config = dict(
    hidden_size=192,
    num_attention_heads=9,
    hidden_act='swiglu',
    tie_word_embeddings=False,
    init_std_qkv=0.0462,
    init_std_o=0.0,
)
MLP neurons of a small language model. Each row is named by its layer, matrix (gate and up: input weights) and neuron, and shows model dimensions 0-191. Each number is 500 + 40 x the weight over its row's rms, rounded and kept within 0 to 999. Numbers have three digits each. A neuron's up and down rows have the sign that makes its largest values positive.
After each neuron's rows, "fires after" lists the tokens most often just before its 100 highest values on Wikipedia text that the model never trained on; "fires on" lists the tokens most often at its 100 highest values on Wikipedia text that the model never trained on.

L3.gate369:536532464498471527536500460528464561528470479489447489426550505490476521506536479598511461490381575503482451553520488500500511520438486437500522465549478516521491495572534444439496446562492516493492479538555478477455517481508548515554584515442494472544549476525471415450444474487510430524468494463502492541590620519506445526527478517499479560484504482417510530454523468511478517466499466534463551476501554496465512519579471507436538539565486446557588454430503509479523454488521477523450516539497506520489471473431488416550499498495463533526530560494449507480543590484459571498
L3.up369:488498460538481453514462446487472530488530469476512472411546455443468553538582535514497512529463531521526405486470521502500500534471498457537474411519478538484445561584548507490527474506476516472482443523536543499443516485480563502549519498514514467556520454523428450512506520478501518463541517427452528512574630554555483523536556545497468512457518448370491477510576505493513487438521477523471501512510554508528537485561468500464466537484505454493555420447470483445550495492509451519425562542498514477558454537467518373521551505515442475519491541476529532524508506499445518443
fires after: "0", "9"
fires on: "1", "8", " +", "9", "2"

L4.gate566:530534503540464523521498536543507544467499486517501439464608518532507477500510567500512528453500590468505547512549521508444480545487519514489462507482498478516422549518577489482497436491591461447482498507477596480508496533524538510472507587527528470424516503545485451481497474450535480484482471526417525443534589490508503483433535470378440566536492440458475461482446518565430484524513491520485602439521447451490509461544439479492496499529519482548523584497505487476467486509520477553535450510475481492489535464596520496477520550532518511564431431501489512470441522486588565503
L4.up566:535572512547546449489475502547458489506570460559379499446532534414429537422468473507510548576525561446495525472470464500551456515363516527474467453555504470479477552540502505548504496522486490501576515478495501478485498476614474524567487546475478400499466520453483449472511523501482426457415493454485518500525473492518477467496469505485520509541523444488501475453494521471513465482509531465522495467554471526428543513439533468503525478557504487543491472514536547524537526521455495538474512474495434497492572469476466394400481433538526492458435511465465476533508531525513538477
fires after: "\n", "s", "-"
fires on: "|", " through", " using", " Website"

L3.gate136:509480541513515495485518485532541518479557521540490407501587493464568516493518489489513542507557552514479507469550495527507524527540503447463528564572487510479515507465469474447449447461461428524553539493463527503493506492590455527440456511536536529523517404514479528543516560554594511424414506492478511521461543527459493478519488476477513548540528500509491472491480439480557492506399498525563515461535450464546449534457532513435495569476464557509527423442440431555553475557557525501514560409537535464478447449456514490525484461527469552603448452538480524494510488527462471503
L3.up136:482486542495451496431569486557525463511506539537498515491546472470462479473513512535496523483407545423466395538448414533494535491503478519448553520574493539404493539485513518531577503540519540505506517535515511491539505462533453508461442514425500503358527502496499548523502544554556467465485595528434552512520500501500537508443520523507582496468466508455429498473498481528456529429519568528545517435459458476516459517483468597511485455531479524451476543460481473513485471566433534534558534471498528489481519439481461530454475543503556544483535432505459550460542495512487456454
fires after: "\n", "-", "4", "6", "0"
fires on: "-", " =", "°", "′", "|"

L4.gate638:471512519434578526531413491545533470543483524547470486439513524535469511507501501557473472452517507481475440498578465532552534503545499510470513461604492569499543425490441486373464445475468533588420458514458595559471532483480502493534516550489500584506475500505533481453492424465438538541521492513501531555505434516493540534490504641487512500501505447453548528469508485510588489461511512502576443460502492551533463466510518460520561504476485489483524443546465486482531529488496457501496525468491516493511438494445548482552492449502493442528501494486495472536422450473580526524
L4.up638:440527527412517497497507435482484465548438466430492513525465513488458487534525480409476560431511553485544481484553454543508582488477513510501530415484492490540551447516489479458530460516487514497412518479457489507549495555511504426509460562536522481510399514570501537481445453487529497506524563495519529477532520437464551519504543525460545561557492484465454535545462520451465476439531479511513473515445477500435555523448477556471548457554496538400491467584506434475537483535596419500503472478543554478423479518473493548535476479556472446465503518488515488537419480449455488493
fires after: "0", "8", "th", "6", "7"
fires on: "1", "9", "8", ":"

L4.gate31:484578511534500535481536555569486458565456479439538480465553494605481460494518564518544531511388500540506453512538427549537536531539520451467521623555519463478508508512431551437507453496544519525490429466456511532460523472428506522518511513492463459532489475538470493562501541498534500506420450503495465517528500499487511461513481498495498504506517525557429514549450471430521505514491515525574492559481570575473466491452547477464461541442455549493505414518478561538504503521474553490480497463513506542541463441472510392485532493490579478521500501434447533472549547518551430517
L4.up31:483478518489498561469444500499554527476535576505470477473498515512549454541516537564452481455529408553455495535473556504522476422494554554505517496554529468465457474373501438493509430486546516516460619494480470446501503457503545540449491482486452560499422467511517458438512494466465477477492516578453480495512486525443498458567494448453398542547583520545534507531504496513517509508466466484497536565545513528536461489544519503554474563415480464465516511552484510564553505491464471524454484574523454490548503470405506578430440533507514484462523478468567486521486518518501510518
fires after: " A", " G", " Mad", "L", " I"
fires on: "on", ".", "s", "ri", "li", "hu"

L4.gate10:479499464491559498510560504517527457551553489505491417524524554404526558551518542463520477411547502508457503567438469516516487467407473467430535520462461448433413491534433533493521584519505454408493527565502505442484549431516469541490462520461531473505505559459429542481547531524529434492462474502480493403489492479569546469459542566511489450477523506495480510497479426516520494417454509498453477479420470525472474524488515485465519442533514497509481474491448459552517483520522510532435449436494500592519506545435466499465397539474469513514505511478494510498514465533542450488
L4.up10:515515530458504564498482497456476507535543505429458492519536509468446493467476538517514524470470446422571572511561482544482523503415538479426491477464440538485472527504451465548449501547476479484496431479544481555575495488458487528520396425449482571508514572464524543438525518561517547528448478440480497514522503518562438469490458481533506482514551494435512481535514475564618511475514487554557544454537425538440503510431474504541523549556453495533466542553512499512526458499507504499487442422429500494421473515497445484499471462488564522496466495489544481561557519459524505585
fires after: "\n"
fires on: "-"

L3.gate337:460529453457477528529422521480546519553524551538510534526520568523460511460518401546494462502457528456506513483584491531588540414517502458480512582479468462489549496421518525462541532463522524537456471509489528499459507457552489488526427408524537517474445475522492415418466500558498416479463498509483493525504518499498486472538595434538525490473495448426520453495528555555497531516522529560497506480449574469439511487507489573502466544432546472447461480562507537538453532500495534542479533512498487473439438473485521453464532540497524427484542553510502581550528548503512439447
L3.up337:505449559500524486468497544500512519552545445487486466544499532500476547452438458493502478513596526568474491426475524453507460558478472507501512450469525502536452463505479473494505495509433390478501477521436505505541493444475518454510534452446455444454500508520517523575551545437463464470463428518535488464462501460516523508519474576544463602447519431535388553511511484519565535458405508500488452473498534510508441520543461481537496478478476491445515542430474534469561523500466558487534457540539404511530516488525503440524495559562573498415519546511533454453529474514529557463
fires after: " ", " |", ":"
fires on: "1", " up", " +", " down", "0"

L3.gate181:395441473492546590542524537447441458541554541558526514527476521502509481440464446502533445474548470491405484491498563462399417490481502448466489542497485547478524516528487462555462496497499502430518488519484462540472510525441508539534551488475499510518493519429521496470435580434431514467450507484532411528557476476458491473496507537506477587523484427535581548439502512563569504509430522499488488504499467462490499399450436513403464460489543525477531577477485562501519494481521520461464484495501484558453557516516457535506482522494490494512509534492557484439528507492428480530
L3.up181:453494526492511527504506470520545472531516490480417539492483475517569462528489507562481479548536473469507547460529513482460497579486501518528536455505527435483540414523536449474463477538498484470526551505561525537507515528558498540477510564540431463450518439388459551515504437488565562499516482522564536440454469440515451497460568523496486410519461488451556598514526479478499557469530483434537549513392472468542537508575493516533544515555460467530463484535473447523565492565459473464524467430508512438509486501548530425555463461502455548472471457471480476483483448437536463538
fires after: "1", "9", "8"
fires on: "9", " of"

L5.gate23:474546481504543502453538459497468524447479542473463518467451517506498523473484508468548482546485497467526485497514567470464398442430528533478511503540455472565515525510531499514496447535514538546476482564517542479423462541586498579502597545478536536546565515528538524491474549643470496483513511480454555482486511494472521464489502492560483574506449482481542530488446536545410443557544489554480500473465475458467530441557434479535492472492494461525595411453531522432478505518525526514553515498509527514473542510469496482555504450389483474459515532491491453574439450492460537540
L5.up23:529542506505478536567452511442446503546472505465445503458424486457561533513481477439490505527559534479434591505502519523411527460397486488507497487406502500513520507541501572526483539495487546495431516435520491479516477497493543539530485450506404513529449574461458590447492463512547504522486545528469494496508460520455552542482564510527535538483570453489515483468502515434497480490428470474483548528549562515462533474568470511492478519523435444481550494555593458540478480478574528497492500540469452543628555465534527523454538538438456514528546473546513495482527479514467468462
fires after: "2", " "
fires on: "0", "1", "2"

L3.gate488:513490533521486468539529489515487501593493438444467523428568499510489507502489501516453490509527577474534509446482502474513541529477481456452502475522495511559441531447462589488513505448546510538592514490473495488484508494538466521485511484523588522528600574475503525607472582533477509509452491548414477481526462506543463537506493528529516492449452520482398486473582398468553531513465457542471553546504481498480474482493523559531517392530478521488478514474521467544535532549536517511463575468540538480426459482463539433480506501536502431514427484569504527494464548507541479596
L3.up488:546499520488471521544595451471452476488521479480466422562539469448465495491554477542560440513526422518470510524478543426423515449494549469510540571499515450439522563544503511465562498481491529492560558561582464496492458461582489508460572451501498530495510488483552521480569491505530457520468448489434470487484533540458427519463465492544476365540584525433560521504497510436504533474548444479478500488526485547440504459491513526504520492564493518467468481458474524523463493549520528563512455512516524489504525515541443466492506462414573499468548548516437495513548487538505475418
fires after: "\n", " code", ")", " zone", "DST"
fires on: "-", ":", " her", "\n", "):"

L5.gate179:534555517487467500498461523524494505536498481497403387504513523480517517467513575525568530477456550490510501526511512465430615555413511517531495532507482428550424511468492470469512497551486515444521593479532518445545493483482547545525530521525561479534515476464498484542448544590546448469458501591476526511452460530488423477502502533460473501456491501466504508466515519436497501499540547521507590476494514442526532554514488543518477477496503420471433484539545466495575489491524513505539481353442523447461527503559466458460516538499572499526491470531480463442453507521509471569
L5.up179:479515473427541478438472518485483467602535463473496571539451552513458489495526477527481492471415430470434506452470491484457527506521482487573489518595536470573512505483477505519559517543533496556544523575499535512531524463553500482516471542543456470504526572463487448470461537491476577544468407493489541429570499486513477454480547520528509533528561577462548499526523521571543539447482433492548477468530525543532534529542492467501525485514466508529472453534493439563491512512428466494413463418512507576439524518559419437545517520474486505546470443571484465476507491467534469523
fires after: "\n", " ("
fires on: "-", "J"

L3.gate267:534499482411525563592516509476562490545456570536433438446497527400558518485567513449489481520446485522520498501452506442507528431521532485415546478556518505545472470516567528440516475503543500481434494554439565471435452545458542428546513490460603418484495516464482506499501579500517535531477556581474538470536515511523472450472467580532527548533472518514458531537580501471510536539500497544430520483504534555475449476487504475551538449472523532527552490481480519501487562457473526513537483460488503506553501487482572512486498490478493465433480498426468582540449505541497489534
L3.up267:544545514443503498447465526494528529470469476494588552495542556579420488530475479480571520530518512479504471493530515543464467484557518535517507484514492495449483507499538535450496527519532487525362533475443525485487503479514529474527457442463493531565501575603503544523538512545468514492541475546496477511482527502530571408460543424516429484400524489523461513423499526513477473482561529514498434525533479517473462547596472507490556484551453527481491476499539467507517444406468506506533433528425442560542498503509530479499538479494525481444552483504559558479398448533569503485
fires after: "1", " "
fires on: "1", "8", "7", "5"

L4.gate139:496494517514464485500539516583469503504528485518500484517456557551488484429479497546522444453426505464544477511470517527488504507480539498545515504456498502432527541466444518470548504482525480484441472522448508516481531459473512533527513438517439446543468452477539464509517540465560451501518485488556588481537518484487473466518441487529458415513439475528460545413502464576515534468474415543579465436508587466553520546476462469567468490489481464529503499476564560533442522499507479541418410442538500534409562518420497453459422486502518505472522506453518484453476547385468457550
L4.up139:489455499510524476486529523503536489553550437498431530408539558481504474433521541490440487495525569417449461538456493508491546516499441499453494472479452536492507494532460531476519498483569520557518456495485519499464496431470566547467497499452519534508555458450504428543510512523461545474492445517482473514463496525539434493556434496493491460556508485542416545484511478458524532424547498510565463457509531440494423492505521478500608511436451470512419559490522529594537490560444504514483467467489536518464547539463492446461428596476499501448532484474509424443490509461497423586
fires after: "S", "C", " C", " F", " M"
fires on: "."

L4.gate236:534501474460450472446496540462464462575473424457390459498509564557456580464568492549485439520502564449431526549458490483462476541572543448442540525486507450500474530454448556466532490531595476489516465507471471525533566456558546504498487525501543442529467507507419485469398467527473508518462476501470437472496511514493514498510429490545495477454547471495447512519475453475516579516480491484438466529453526510432423545495466453489519509533514429539498442554529553513519433502534475528523505461527500485486473443513549471478496509434461485512442504381515497498565512550511513492
L4.up236:548455495451496532505423538508547500515490501455578536479515500518523462449567433426523410495522494497432599463436478456497485492577507514521484516512516565536574471478514490462510490557596508476528524537492458455524477527402538511456469522521429496514503480511533499472413530447501463499470456504423545522492421539531493466525432539522503483492501458538463487557457519495453487603440447497556449502482540513520452543603457499451486469480479494479534492431528522485519465465578410453480523538504494522489518486526458546489555478511540462516578461496549491482420489531472504469
fires after: " B", " U", " W", " F"
fires on: ".", "th"

L4.gate439:463556436529527526467464499550491453464467467537520453514486544484534539516521459535524509553582534438544544523529521514495582500512492575514488501489510473566435505478548500487531518548572450498457479460438457439483551478554481468543498515435516477536492517594512543512488463497442470529399497551517490555495438556492483432450456502533576532564467478483436523475523512457485514505484428464417485531555471457509479571480526439477534541536456543527538500428420499475489479574455497522488511472507499495501524528438435559466513523466450518539516490413405544496487553547494562462
L4.up439:503515501452494465500471513496495513518517516481555492482536516549488531420471519519586450427520483439421397543467530382411515560504472517554529444511539470429517541516558492561516475507509473499546529531483505501490475524462488440492408522528435494486457473548448528452558457579433513530555496442532499478510493545480451550474553505506487464518527544482431510443426478479559572475560496551528552507453522505488487499480566496509515556506517521498496495497497489484530392416566458516486532592456476441538509547488516523478514518541486463480490494476492469399538494533469491555
fires after: "s", "w", "o", "B", " S", " W"
fires on: "er", "y", "z", "al", "or"

L5.gate279:533537456465554415534419493555491453476559526379525440534474510488566437527578548512527563493472508560525484525567535470491551509480418504460465511550445586576532507570481475492522501437498465490529497507502530518464522420429477558516490489448557457462484495520489503541442498479486483576456456432452464521454526515453479464461522543498532441515504488548528545432522420478518494481546491521444482446478518489488445473531548504501517479449485488569434516478574512519498537530533501476527534498587542456476512527465502448447423512499465535449514473465478488481508576502520490442
L5.up279:515560560542504527478615512505493568526486533538498484505486552500573518519470520463522457499525520454566527569485470524427441472510484493482512513516537488421446422518484451450468542540566421496446475484519441558487529466470459490463571590592501482530477445489455490486515528406458477516484572517489462490583433462534478497517508482554483442503542539429517525567476570533537500466495466429486557544479541488521509583501464581494519488495503473476522453490468514447514440546461496548451519504428540514491503545568479499527511473511506501535456514477505521500551488417583488480
fires after: ".", "\n", "-"
fires on: " It", " He", " They", "="

L4.gate616:512484464519511456447507564447476481534550429494444505541498494510431526510521478499434569503508505474477535520492456462515535487484457469534552535446494429478483504524495551506486586453560555506570409542438456529451605500512499457492514460539495418477502551465427500542527480453416487576467416487462504541500484513562483527560500517466503478470549468457548624499477531545465478497491468475498508541535481486480443585507522486541586472538427517517534473423506524578480468512480541543503509429452464493510530483513510426555477507472559530532511521524445452498442513513475480528
L4.up616:510516498529563467462537550507448476488490503481517507504499570548512464496450523483514495546530525407485536516498489520545502495444495445519430505482499522552554501532473552519551468488492462532476520447524498467546452500575472540489581509450538508474493541500570510509533545463506480547435435488384372488520517555443513512495514510577494503541464514600506515517535541460534506424507498468591539545500466536568458532526528520520524433530482499585497497449531549544486518488434490504531491551540527433515503542516549464490473525468566491436482510535498459552610500418433514431
fires after: " ", " W"
fires on: "0", ".", "ling", "ing"

L3.gate535:542482494493480548523512445451442487469534496562458433482486541462489496517527507556548444475574495547501496539528516536430437461522529449451534618543555478486534510480483568553508523440492530525433528505485430445491468456499425459558568516477503412512534442442517565423512425495455468589472431411486474493553511540454464520547467471508468479450530517521487499508526488494466499487499529527503543503500530448507506484478460524474523515563479515496577565413554474560464429484513477548521614488511542474553483538477520516420503503485532538534539491522500491549489470505495451527
L3.up535:566511482456532475489499504518562501612470457564538418545560523467525528500512514549419516483481496430503492509475496494499515521449504522518456447539525514550520567428507486525582558547511500439492511461432479440503516472540454523469479486450561560457503537494507434501549488562513517440487533600501551477455510474524533460468563498569488448547589554477470543470551491569511527468494485507434506476487444515484469454527443516501424452481468506496506499534430491536556523547495501489498537494499483443545493569503416533514523483524478489442538474483456559575511569501419585518
fires after: "\n", "DST", " zone"
fires on: "-", ":", "):"

L5.gate304:486485509456473502468563511488506453551462470491556484546530495505548513491438468509571446473607515366443543508454498487451458476435441541463505502504487559435516506559510467471507498456542470582474467529449481520473536497593457521503487508527422537462469494399492480483466509485496490478532521485471473517434446556465500517506456449524480492528478392492471519484449488462450529465499521528530541502514502509455518478560474463461584477500516478517560526589461491467453514564454445521520507553457463603502498501440510504498529616470532573536534546479518496488468519466556481513
L5.up304:432588511442486575482486583474540444505520503487553498461520461504556485458512422445482473539540500520409481574519533457462506462499506449565468509497495489525440485577504485491482489468458473506436528523551550481441506527505571565509545548537504517552598475502460581530462512499553467482496449471542488451528500551450491501514504527553396458544497484484470460498537508493495455446551474579493516475495565476528495475494492382454538513435527446488507539486550526503483541497536546531430546509517529428516551504526476482481532461466521488527488454597540489428470469510459512567
fires after: "1", "9", "0", "Ch"
fires on: "9", "4", "em", "2", "8"

L3.gate165:455453474485458511482448516472517451529587485550510559490468470572596438475430462526478524519585581479431446525487522536455516522552460550530461486472474546503523534463544498502538498481500469407503523510488473491433489504493498550479541444450413468526454528431546440552508538464468535503515526501490489469478501566450540521418470491518496526521440547542494501462493468360527522539466533525538495492457495472572559498484458489522520498501473489549525484489498518556522487500492521472495509579569539545549515604502564523546530489428458415464510527484487444460449487552472483525
L3.up165:485487483535525469505526497481535491526499481489508447514511470498557510521411504533570453476571553493465524496452473574544487468498533454415560452548480519512506421520510502443486511493444524453517561493532389432441502569534449504506455528467474498511545519485529581485542531545474544514529555504487551518462481406441511504498506530543559533584383485552527559472529518507462428518462479532464483520453435503472509521461523602482525459558473507455519530511414527549456543491558508514501488545517520434419557557491543500512509468524439483488519531484451482468538428524541471504
fires after: "1", " (", " ", "2"
fires on: "9", "born", "3"

L4.gate124:457509503517492513435495533542453548488421477514526563462492560467454544566502481537524502474583466476510527477499451473590563455448480514538434491504483545486560472546623538471507482513515465558545464536548476494497470423567502444548519492456430501476452570566529494501563517468497482476487469537483537485520491466510567519438545464515524544474503558480497492487508487533562596544507425598511520482473471440507472603479450460464484500549513549443480556458465511563492520494534537516520456498449480470503537408518439503469535564559507520504447547471516502507485515496559532499
L4.up124:397504449480499477420556463482430515559488520560459530477532510468430552533478485528552462478449456463476433507436543501499514470513511559496493521449535443440530457583529548512480526433495485533469495506507419356573538490518544494468460501513485544491558580481534509442537402563507463499546476529539531515546446540484489453520459475598537496496523453529461528508462500445485472549492491508540491576469502472504478462537470553482525519473527504518470573523539556543517520526428471436516502525461507467539457518538478503503555547483522443429543503456505482556458523494453511499
fires after: "s", "r", " S", "es", "al"
fires on: "r", "y", "k", "or", "ar", "id"

L5.gate594:534532416444453516477482544435431467525462523485542510518567474557507506520558525506457532501506485494452485473531532480496460506488468514473528526544513591533439544440435500466513530539478522488492451536501438555471540499516485513496466537524538560520454485485501428554531568401423546514556531476464503478463503491482552513552517472382547578558560371512500498506541572523485391462547496514519554454456536507473491515546532503452505521535503562491496471455501480515490504475481489498524493503479433575525537443549522480475447520499475505511538489465506522463502579555480500613
L5.up594:541473535543500454465513447470486536519447480468505508512461541495620553564473486493542508405517494475434501502501483523496489533553422465485503450501477522507522561525561571552540608472472506494550488524554532470502470512532484523508575476511472528433441514547553520477453543521507433487531460538520574500503424536504452477574490526503437441494473505519471526429498484499457519584480519516547501470465466518419546514593585476501542516523509503473520539486451500526485544514511542550447514537565500487595514468420478519482455484471457476488494514483463418520491581425464498436
fires after: "0", "9", "8", " "
fires on: "0"

L5.gate492:460446494480529516513479510466442435545549457474436464510446528497528453506531465551450559487479578564486466526563560478461533410516529411445517483521509486501532483500513463486491425459521504566546524502452538490475588495504476540487537523455493494538425493473523510570506512513490572512449432496529555484503463551451439467553516546520460516449495489534495607465480439460505522524521469575507484445500541553501455495543473547457591481524471499565559551501455432586575500503541533476494516466496549471439519524516495413548417518462522547464514482473542514468475512537486460527
L5.up492:533514510481514567491452502420551473491514556466437530487478489520622457510472481539550608502503495543462558468519405467528488498492571562528549448513475483465564556512488501455638445534487556510524543468461509551536499515466517510501570488497438523485399505435576515525522518517531505456474484481497531517480485499505513485482515542553547494488464493525457554486525486571462489577498502578494494512486529509486568475521509449534501479495471515478505511539525522529525529471537486493483551468507535559472465414543452541517605525502553543515465436530536432552477495448583543520
fires after: "1", " ", ")", "9", "2"
fires on: "9", " |", " de", "8", "it", "et"

L3.gate294:605487520483429548508490500602494490584561453499528432425438462525519488574537504519534472468521496566539529448566523511483491483453563488472491476526500441474523485565535411502486515510479508442468491476554527455498551522517448458493555482489477500471483499469464482467514482560461452568471560508482579507490588471495470494529572512562545436559500518520525534498469493497432530532451478505565466517506504572465560504566438554542503519511494490441495487581502474537455474556508485450555537501495459507443535489539495570589495486535515512496535537457472545558421524481451454475
L3.up294:498584391486412489467492495472490480496427567505504518493460436475520436515506419473458532407514425472437437509524517551462498519526509499509451465449500539452470546475532524488504526503452488529547496574567458523458502517447485588483474533539471491521483467511518493415397529420486460533562496457547470486568513502501492500473480520492510491467555520472473563501530548448483484503450523490460468472468489500529529456500514505476520540444521493541481507534503459527549468470465520431442498513491630484596482550562501499476466465473513490532478476548489471435430531572446513571
fires after: "0", "1", "8", "7", "9", "2"
fires on: "1"

L4.gate390:525511515503444491475519548543523458557559473508452542435471494542530555468528502526527487483514532459553488451534499563483544416507538465430482463496500532469544513603561505522526480529543483522535464533511532562487478435505555545467574493433549532509422522449446497574525547526476520534405526485533488502590497495517529499533508505548463526591528540477552528449513515440506565503558489580573505497550544489425540513455457523476484525538485494597492516457504545452526456515484479519535485471472558490549551524514490517470494517527516589527473506491539394421545562528484518457
L4.up390:493492496444504442557450483497471476426534516490493488576487427511462558538469559609432499453510497496545475481495501619503589439537481430546489491498482549516506488479485477514552433491503564460468568548556458546556529450469539508470529527510519510458500438498452436543522485565462519531500541449424522519532537501508512468460506518551480391541555516523458468464517506457519490479577472508515463567504546502458490490458479520468486407518508500499454520486485494489508440570502522432496538491507513436515521427486453471473508458516496416458511458502567503431497462476449579459
fires after: "S", " I", " U", " S", " Z", " T"
fires on: ".", "ed", "D", "m", "d", "v"

L7.gate32:549535480505585471490549483516478564498414505496474465540502565443534593552485504442542445472543437513505465475516518412441491528459533474470502456473505518496481511530504503539500534494535475533518475490543533520540482518439498550531559470393541533537470547493577510486478523511495564462527514514495494494434456451513499474507560520547513520476491511513520471469499523490473474560547565450421495452526529476482463466472535453586467479618478460474562527491418532512501477579474475538503466513452460566460438529434546445471444462498529476427496555473538506573557465447441446519
L7.up32:479533529532580486492523535534488442465452486407537549597445504545503517548429468470493500536539528502490411545490528542508466558491428516508400518516486553529491524474546505473493551562517459556505482489444492520555474481444520478434466471524563492503484499512468469448460539508528465407501520521515499407499567525467492451536487494521491549549471566468560542444509495463544495487463477511514429530473435478434526438476524496500483407556527547561455466529477469551495572572450491492517545509444510496474460549482487524573444575517483485501415490523462452474538479558480483499
fires after: "|", "2", " ", "9", "1", "6"
fires on: " ", "0", "1", "8", "–", " Silver"

L7.gate433:467540494454460524467530448492468500512513417548428449431597451498541513512505511529443494563475507483471482459569438454524516481482509487486559525497510484456494448546550503513464521495538416481503521496497555569485497553515407563518494491468457519485520549514512493459479494520476496511511475588433472560495603479431486470536494517483545536497556493467532454464535469570414559415476522525480533412480533549485478500544538536449545498472524443560541492480593527520515460482519503542496430452476501515501456521514493516458573466445496525538630523444500559497529483483529501460
L7.up433:420450542505466515486466401462478497591533484569520484500559449460463463514489554585470508536534463472465561465553393509463560504531524511573523486523475505455552558445486483515526522436489459574512463508565475483470476556493440485545491444503456494433461525527498484500482450564514555457477472534423523498503572475499460515549559498541516494499518528474460484547506478461522546483536514512520474520486512487423495487478482510578560554572443465504461534498446566476609470514428495484490487482529471471488492522544475473450534487430497548519518437467494503477529512407535563443
fires after: " ", " /", " $"
fires on: "1", " (", "2"

L3.gate373:508489497499541493466429571532518582555553482431450488493496464489559470495551478472498543434491491550475563571543558559541461555434539508547541467497466477490391494491563435516467493426523515521469501496542565504503510503487474464502529527527516525544454553435507462469453467529463530531407489524540571449448490562473501492456512505461450545508498516529580468501410461486458467394500531540417525510543567454472450442417457493467487528497540478470512566462547519524533484465522506506427512511487482525509507483525532508464501499496426474503487589458506482459521502460540530560
L3.up373:495497508422545495504459576553502528536555539432520441489508496446532515476509488522505583452501428528442513541531569489468592512478524478543508511549507531504437552477488488451554498420441478442481569563471588475518449532468483529508570548533477530432486476492470534474539479528513553498502509574538572503490470505522499513498485519448501541476558487492569458520454462481500480455511583472525476439511571489488507455559421515542446513474478482477536520465530547525590496464516476483539535548478559502568483481482446505529526430443435479452541474517498490444466472432503574587
fires after: "9", "-"
fires on: "9", "8", "===", "up", " won"

L4.gate294:543512501450530431510548523490526527600512477468555600512501482396511461445489480563452540443524563445506554514455478512487446514480467495469484451537509485488486531573621486510460537499525557492526454550524550498479497535519508458464517545458518447451507450443435530484518501514507559499520565504448470463486511507439458505498448502526493429543586567474472517511471426527394458454543508483445449524454507505455509529556479508489516493474520486526482494497518466501494452508549477565538561569480499486427534551527541534542457485515499510525508619557572500452509511486538457477
L4.up294:602561517466513417549480513503496563535445473447523484473529499448497502471546476518523596522476541566527540523563491531487500528520480541506530521535568472494508490557527452546444527501535540512454417518513510451511568522495536487461542484490541495478526504558527578521525527471543487464524440501497543460550533564488518548562387497533502529585522586482496492549544408566409515458487460507541449547449464524504531576535485517485522518504458448525461490498554477499445539462534526487509542495492549509410525477504512512467436525514444583544532485482485501452455436451525449478
fires after: "2", "1", " the", " World"
fires on: "0", " other", " War", "8", "9", "}"